Weights of a small GPT-style language model, trained from scratch on English Wikipedia: 8.92M parameters, LayerNorm before each block.
MLP neurons of a small language model. Each row is named by its layer, matrix (up: input weights; down: output weights) and neuron, and shows model dimensions 0-223. Each number is 500 + 40 x the weight over its row's rms, rounded and kept within 0 to 999. Numbers have three digits each.
After each neuron's rows, "fires after" lists the tokens most often just before its 100 highest values on Wikipedia text that the model never trained on.

L3.up509:425518462578458521546516442511480499508542542492528501457478503481501533542462454458496540490505482542499558439492521487512427457443536563613447449551504411533471514478487562468485544519430501514456515549543479495460531505551454497517518488570384545488506483435471439445503472487492532493493489496462499538520495526449477570533510472469516553543493476552533498502427489503465429482568546487540491553501521492473495510546467504524464507489512476536540582578525428572445532488410526555489499505517484414490507556492501544465532487558464530386549493554498485534520562477576522545567511563451529479412503568483502481444523455485456480507550500479502472480486495441567513487531
L3.down509:525533469499518500564439487471481488540569473444472547495481519482503510484483457465526541471508552530510453495500513436507499502489472525496524552565513455486485575493487526446534444464492541465524461514558532531522420509559509482378525498433484494513539462533591524507535456531519465426527532554517494529434519469528509462571526545476472539479517395491525533531521480479534513454504484492458489541492518417470484475550517449536528495451502523538528625483504595453525559449573505534517513555556473524521486504479447532475430527442493456448483459528553559551440464534474538487444487517459446496507427504454465463423403459449510459468481583528497543466523503479537592553498
fires after: " R", " r", " O", "R", "a"

L10.up33:561561478490557546429495422506542519521590483452492480506446455500469517513516470502541569498529461534556521486445535520480462485511455536475451503566432578457498501480482463462552527428524575451419514541506514511552533484475573470348487495542499516538549489455457513488467537502545493508538502500511511535494498435469546572485460491548457479544462530461479534510471497565532477462454529505475533462463503503536580514444532546539476518551504463434512530542485532524490443518488456467425529498616434487486501438512439559435506443504485484448530489519426478451460488500440518546507520545495483532538509507478511504550576507553508510438552453527572526537555459532450489456506
L10.down33:469466565533542539490494523501485468505452531489459512534476503546521456543464456534496567530522445408520467505500424476509615466513520516522483530532501486528474486426540471521482412548510471527470448497508516483454527468489542482452483494465539488488491491455499505507467506459461435527486484491452446481485534491468473513549445528506565538567577486549555447442475531528505497548488554468444452485544471489520393493404510546502489412494493553512543540496463458458534439518535512462448501541501521479535609531562467553538585547579488562494502453528540521474528461513535453437488562432579494590463485555549489525483530540535445505532442462519469486475464467500537572496430
fires after: " R", " in", " r", " of", " to", "1"

L2.up218:489406495504541536546533514534504497522513509503446481558444491557516512546453488520483538529455474534532485559510525491485421519570496535435521488518471554550405518519504510473487423589524450499495484517518517510529474445505482587488505510580466521427587522443463527493454522513522524504526454461538484496454466551528503441466505484484509522502504531461452543481524454466466505559465458459475517529495437565493485564432540538477527442522548528526535430445535534494588548472457476456480437546547535504435487488540564537514515435523491534497561555516500485430437471535486563547482505539348484502410480494495509532464554465491453540490536564533484458503426479457525544544490
L2.down218:519515547505530445551485494495438476536537494460491479513517519530486571497501459403526488567573555465456458406378476475498547488397548571542526451537434574532506514481447449517427499405500496542454513546468461479478533545508502556526494552563482504561523527445516511449538498514584485423475478521526467504518563446472507546456500509539517478449481483485480479445491501533457527520454407490498557497490558496454565536488529508501485473486469589551459498469553449514516558466473451543559502472522514502514454495545505465534431440561490492448490481478486489451581491521516475554475533471404531501472523485502533565529504458543502560505481529478558532503440509492534554509460
fires after: "or", "p", " W", " L", "iv"

L11.up851:541531540459510425478476513483552538483522514585485459470545491549444502466495477444482504509506440510548432491495448566515579584514475532500526566540488538505472475504514485484414468479466507594484445525488515440551549524448475465566537544484484488510515444575538453451564488508459495527480511471492447445476492388406527494483485454518432449494552529524479555521536480471559518425494521562511466450545529559503561476457586517502495512459490522411480476455487527539473559445514484492539466506516475476477546495550472523519531480539441543463480502505510481470504485579455441592536540550554525504491550496555467490480526480453494491424482458526496422501537524470614538506493
L11.down851:463461531493532497535535484496519510498532567454511554462526511514504476450570463505502504567562498515550504525465443560551518501529463488484524440525570474534528470515515550471459510473480505580445538595551510383478539521489504507498478546467452550509426510518557447484546450563466508434547567494528502507548510437496477450443516465455447565492444431541555454473555493466500488499526490513498538437527521525523516485468528481409482508506539520520379517542489514499518567418501479480529492491510442451578531542571480491501495535464507482574540497480482474532489551565519475505495468526426402455450549541481459462544468442546478467401487522479491487551446490464492536506423
fires after: "oun", "en", " H", "an", " B", " M"

L11.up876:516454649486430445366527507525490451482528473479476543539529507531455541475505437537482513511512441518529516528496568507479493464534496498483419521464484509526543564373501559435527536494534406491441443498421503479516501552404496463419485564511564490460481515474520438486468524493530511535559520508497573522476512491433522487508527500516513485500490483522519567529488492519491473488466551518448512491494542521492583540477466571490530491509548481521493431506485477479469465424451461440534584464599473528576516463490498553484478451438510518501517441540429530485540490552489491522494494546517533569476554503494537507557497498521471488439450478477504548483511506577500543488511
L11.down876:516440519477472467530487489514486526493553434453468537493472480499426500443474479539542458504562467541467490569513575491482566470472491485466486572516403564529504454455555464546535525472576432520519533466451461464498420469525552489403532509486533467480528516437540518546522476499522459520500533488487408476484525550465510506457516401530559511495553496457576472502445552509486499559490445511517476491459525505417476496589541459496513483498509494544489492522462459477516436490429438538437505472540510624547518500520400503513546622524486482492422506501515476523512477537513452573536509502510539545494562485510565500539506527514463529492493572503436472584487522481494478507489
fires after: " in", " ex", "im", " of", " a"

L3.up733:448543427478529499468466455491480399500461509489565439498475498523565491552405448462436500459485571533480532533500502468519475548512450511474553526519431470508503509510486505539502476468518441444492477474438460540584528512485487489550512527576452475492502475499464498483463518532539532462494529464455495563535453502443494486559469573559439457515480469543512431557501464505531479414564521467494549537509507539476489505557513548511497472450481372435423541563439462503453528528503499520508550455492446536469523593501542457572550509460527519550531557492518546475425488517457457476555525572503499510498485559482490587532537511475473458473545428538536498490501529571543523443485
L3.down733:572536526487474514424577516539577515566423454457508509467502507409497452566474438495479411525499531516559413498564499562453486450515526534461451529447550554448476482454518476526500524522447468370492504511458433466504569567442522585473444471459522458436535457503529482506517510562478499481504453457505525530525532473500479493519544469533495494509419526471508508557502554496487492556466506493469542508498456523504466499507515510512455484498505460471527566533490498555497563546588519478492444510480524543514575525457517462470530479494461499493537439541468558458432553549461544494522481483573612507479481475459513550545463451473496507512525526476470550460475557448561464465455
fires after: " R", "\n", " r", " L", "R"

L5.up859:498486528552499516471513421502498522528551531475510474526484539529465539560541488462474469463534558488500498514502445592506540487496508495482594579541499401427547483478549462456503485477560515574433444478516465451514505448549559436452480463525496425508501458521531484482509488489392537506507499559508498511483512535536575516417466427478469537552453438481429550526539467414523574491521464526450424514539520537441529473474548529459464487576527548443454445494528555529501495513513557506481566505521517565471489417471523511518572470480538511498491477528477447528437484522531500577491519511444457549504520475521469489476461447522454497590512475482532521455567526434481559511502
L5.down859:471530489559552501488539426488549522453484529487493456365533477449504530497516568527490468471419532531576484536474569525481477465522530542547489484537517524567528471535457485517495402478487521529497506534441516496495479500582443526517478466548433480458472481550459575550509468523469577510539555489486446557489461538520460490436474519464506519482517473472522525503497376519507509463508479469515502503525521459465487564428553457498590500429531538449459523514566517554478488469466435513425472569457489452553470540488554456522500592460559494504470536470453533496515534513448538523494569458519438504466513477431566479580522442459502531496429500551505501531546485538480490452488
fires after: " B", "f", "r", "an", "en"

L3.up2:457513513514434514502532529510517504521539504513495487469536525427528476475529502450480550482519503509530475590504554532480480477546477511471433543501497490512524525512542470469452494540493458489508518459478500489476465430475507538532527605453427467542433491504466506521485479564521528492553528430573524521446481568540536495548471539608497519525579485499529522548497512500463493535518587490440528453450415540462554520444431479521506507617452475547508428542479492507499487482464530521478533414527508410477488500599494417546541436432472547482489542528499558463437528525461479465511454478511540468556457529531459420574454468521500469516437457479515451460502462536440571523542
L3.down2:528463491495492451514539462499544485491533472470494549527553561505491486534504491507552440540519507485557529546499505485535452486529544506445480494571514535500522462559428553504562518492477483447494447508471572374512511489558559412504426532482501470495511508531453492520509507464533493480485571515549550484548465520490494525494499509472504550502463505516474477499486495447458525485504469475553474546499466467482451421604521526484543512503550489495424509488511546516603552460530411520503490452569523460432432411498488519484480510480537563414592473504574511478499430517499462469579534558491529422465457483505437540512419464519404463453443511533560529478548479561506479461546
fires after: " f", " F", " R", "ou", "f"

L5.up298:494526476521491515562493412491522558473514542488477485505505525462521580537512485490486472595480536530510473513538525434492536539531466523515491356500481506521462453476478463456463552523526520426510478479494505563533483467470474505480483475510508429547525507483571466513492475577478473463531523501495490578564486553527446544476479540534521540475530561521555506412460529483508518477490468481441507458536472571455437484541485494516470501559432549483475558470575444554469446517481474515559468494504493507457501381518526479617529431472519476525488451466537501479541461459508527496644471502508544521544400441466449500511503528478587428519486519492555507548511523471474474524472
L5.down298:625507508516534451492484474523419495518517463498490507508459525526530520561474498528463427522495530451481485472546539461470573480507513463458484471406453428432565484497533482489493446480439440478545456504458460510475482530477504544548464481480567580453509492462533488504435548438521488516502478518489513477497519525459415449540504486550487502482521581546490451478481519501563466549496550461472460538439456493563533491432482521469549561512441529479540567511528502480601530566465482492471581452481565511542527452528523519470524516540469572504461509516507489539538491591479573456588477533512470459565479454490508485462450491542470521504456591374524462507549489486500507505531
fires after: " n", "us", "le", "l", "is", "os"

L5.up205:494490471558570511526554479507491548418529446479521488443446583504498486486478516506520519491506513550466547484553500482429448432489448484512489454527445509467457458468506536464448512455524518508490542505495486515493457504453485493433520521494460511458461514487564456453498427510450503443496521458575512511549495544516451541421508455479476479488550596517514509473494524477440546494468485502559545511514466528519510582480509538504534463516434534478538498497535532496492493567442567496574426500461483516491479481534552520598391480452544566597558578531497453476527567438459608448467517464503500437501409541541521509565493479527516535552570508558561497508498473533462527449491
L5.down205:536509525560394548528479480499507447551485492509438534556520505468523587521513485538471545518510498504470525417457556419518553430464520508522541449514465506464514493515543532501480449454390426519511516507495435499410577494506474572478494448484538499549538508460553512530465475510450524488482477475547501487562514546513477511534498493559523570451491523517482559453515422457501503500511584482485452415471436509505441551459551523515488467485559454563441472542500556491520545562471509475413478485455487562525477479460456439583472461468508529489575602482435515527479537558531579494491471503525517508524548460489571507447464486540492482526512434450538468481489523502468534507473
fires after: "p", "\n", "l", "us", "n"

L2.up420:480524466461442466517459541533454488438428443496523479537521529450555504497562475477439518497525529495496592451540520560425428530490477482508520541480498561486478539509520496514507552437467507463506498527419513536455468564517526514513529499513452525490478486502452484462536473533489555500466529547565466551494445454440499502529535525540503525536473517574487455498545487497473415536526513486470501468442481477430498514543405480573475534553444442469449492512490445471494478484484515434553554513527465434388538457533534575497528494485513589405582566527466439502488509579530515462519474612473557569502483566480531507522474465481550557527538482499456462533467488563473493473533
L2.down420:537541541466504488523533512509552490558484522517505479507495520488518560503506472536491501442524488467450434577509451589454512513512560482481519501546505476454511602441508480463514500434491491492539453505578434487456496538512539531537475452539533506495506498547487464524529507415472494510491552481518503489504543486521478515511626588497484505497509520501534426522559450515487470495479468544432541490431461514536499515556474587405535479443547549500427468524509579486558561487521483499504539524422532479521465465588470465513479528483462480497437457514530460492563449568542458503411462451446478482523508430509435506550474442416498535476462553438602504496538503455488416498495
fires after: " r", " s", "ce", " R", " f"

L9.up228:517474475538472537501578508445530524518498410538453482454393565526543453498493543550462520492537410541487542554502472504466471454529490435477531520485486439458543514500535468497388512497505501515521519525444460466450496487523497515476551483535526471455475571447500485564465496479460459535490503517457521535455552528505509520516490607515452508461439493539547496468512522496481523422387546475567466511535574495492496509525536559493549465487440596475559525475461509511466486521470496465455497513538480550488580477507466551577497531419519531438533527499473457458503490516474525438494557479557540430405543570529515502565439504525505490523458509502557499507422494509455531555570
L9.down228:524482475521435544468595481471466448437452473459486518468420427464536478459556444526469494426479405593438512493433522517480518443481450470484513474447456593512511480515480476519535584473467453508519543510480499515485451548538471543549550552504568526500451533520467470508510487513443461496470485495584536508473502585477537502499462551509518473539487544452482526488602475502491469571485558382483521469484570491498477585528502482495452485487491543526441557557519439504411446552568539501500532527502523552543491538535462512496486543493530455430512520519545459441492459509552504460495490470459474501507501553515541556503503525548474544531493443551430536567510505510464533475504
fires after: "\n", "n", " s", " S", "ound"

L5.up558:449451462515528461513440510430462587445504499557540445579475539440439518509462514396487500525447493531540485571504489448567438542422522536510515500558471512507505436533527528488488469545497479450463553486535504530543526492594447535414528448537513495512477493483496454491470478401462451521510533540508443468494475490454527507417521518454508426501490440501499507538524436461546421554513478519612522561546501495486567505517520509531491508582529474508483561515445543542565505506526466524520484518510600501511488543490513518454528467491481507470491533553470469490459496550462512542479467587515452482399536460468483556436489523505464474495498535589534500466439490529503486496447
L5.down558:503567468497496492497499516551499517501468535444467461407597592468522525456491495536462536477540522470519484468471467496535501477514518513508457437518473468556522498513478465472509501439498528510461434485501490490532454489467498521432511492472514538535478605422560474520486509427504457431513459548504525483535493492494503556457451501541557484503529492454522492505428499486513535394552488519496581519484437518552452569509477494535522520493489573430491452565511549463547550546561478598502511509486464536549595535508394445553401477560566440460422510461538447542597450494546501504521496488515504484507471503485495513423505544484505488477457518507534458505535442537473464525580
fires after: "at", "iv", "il", " D", " W", " C"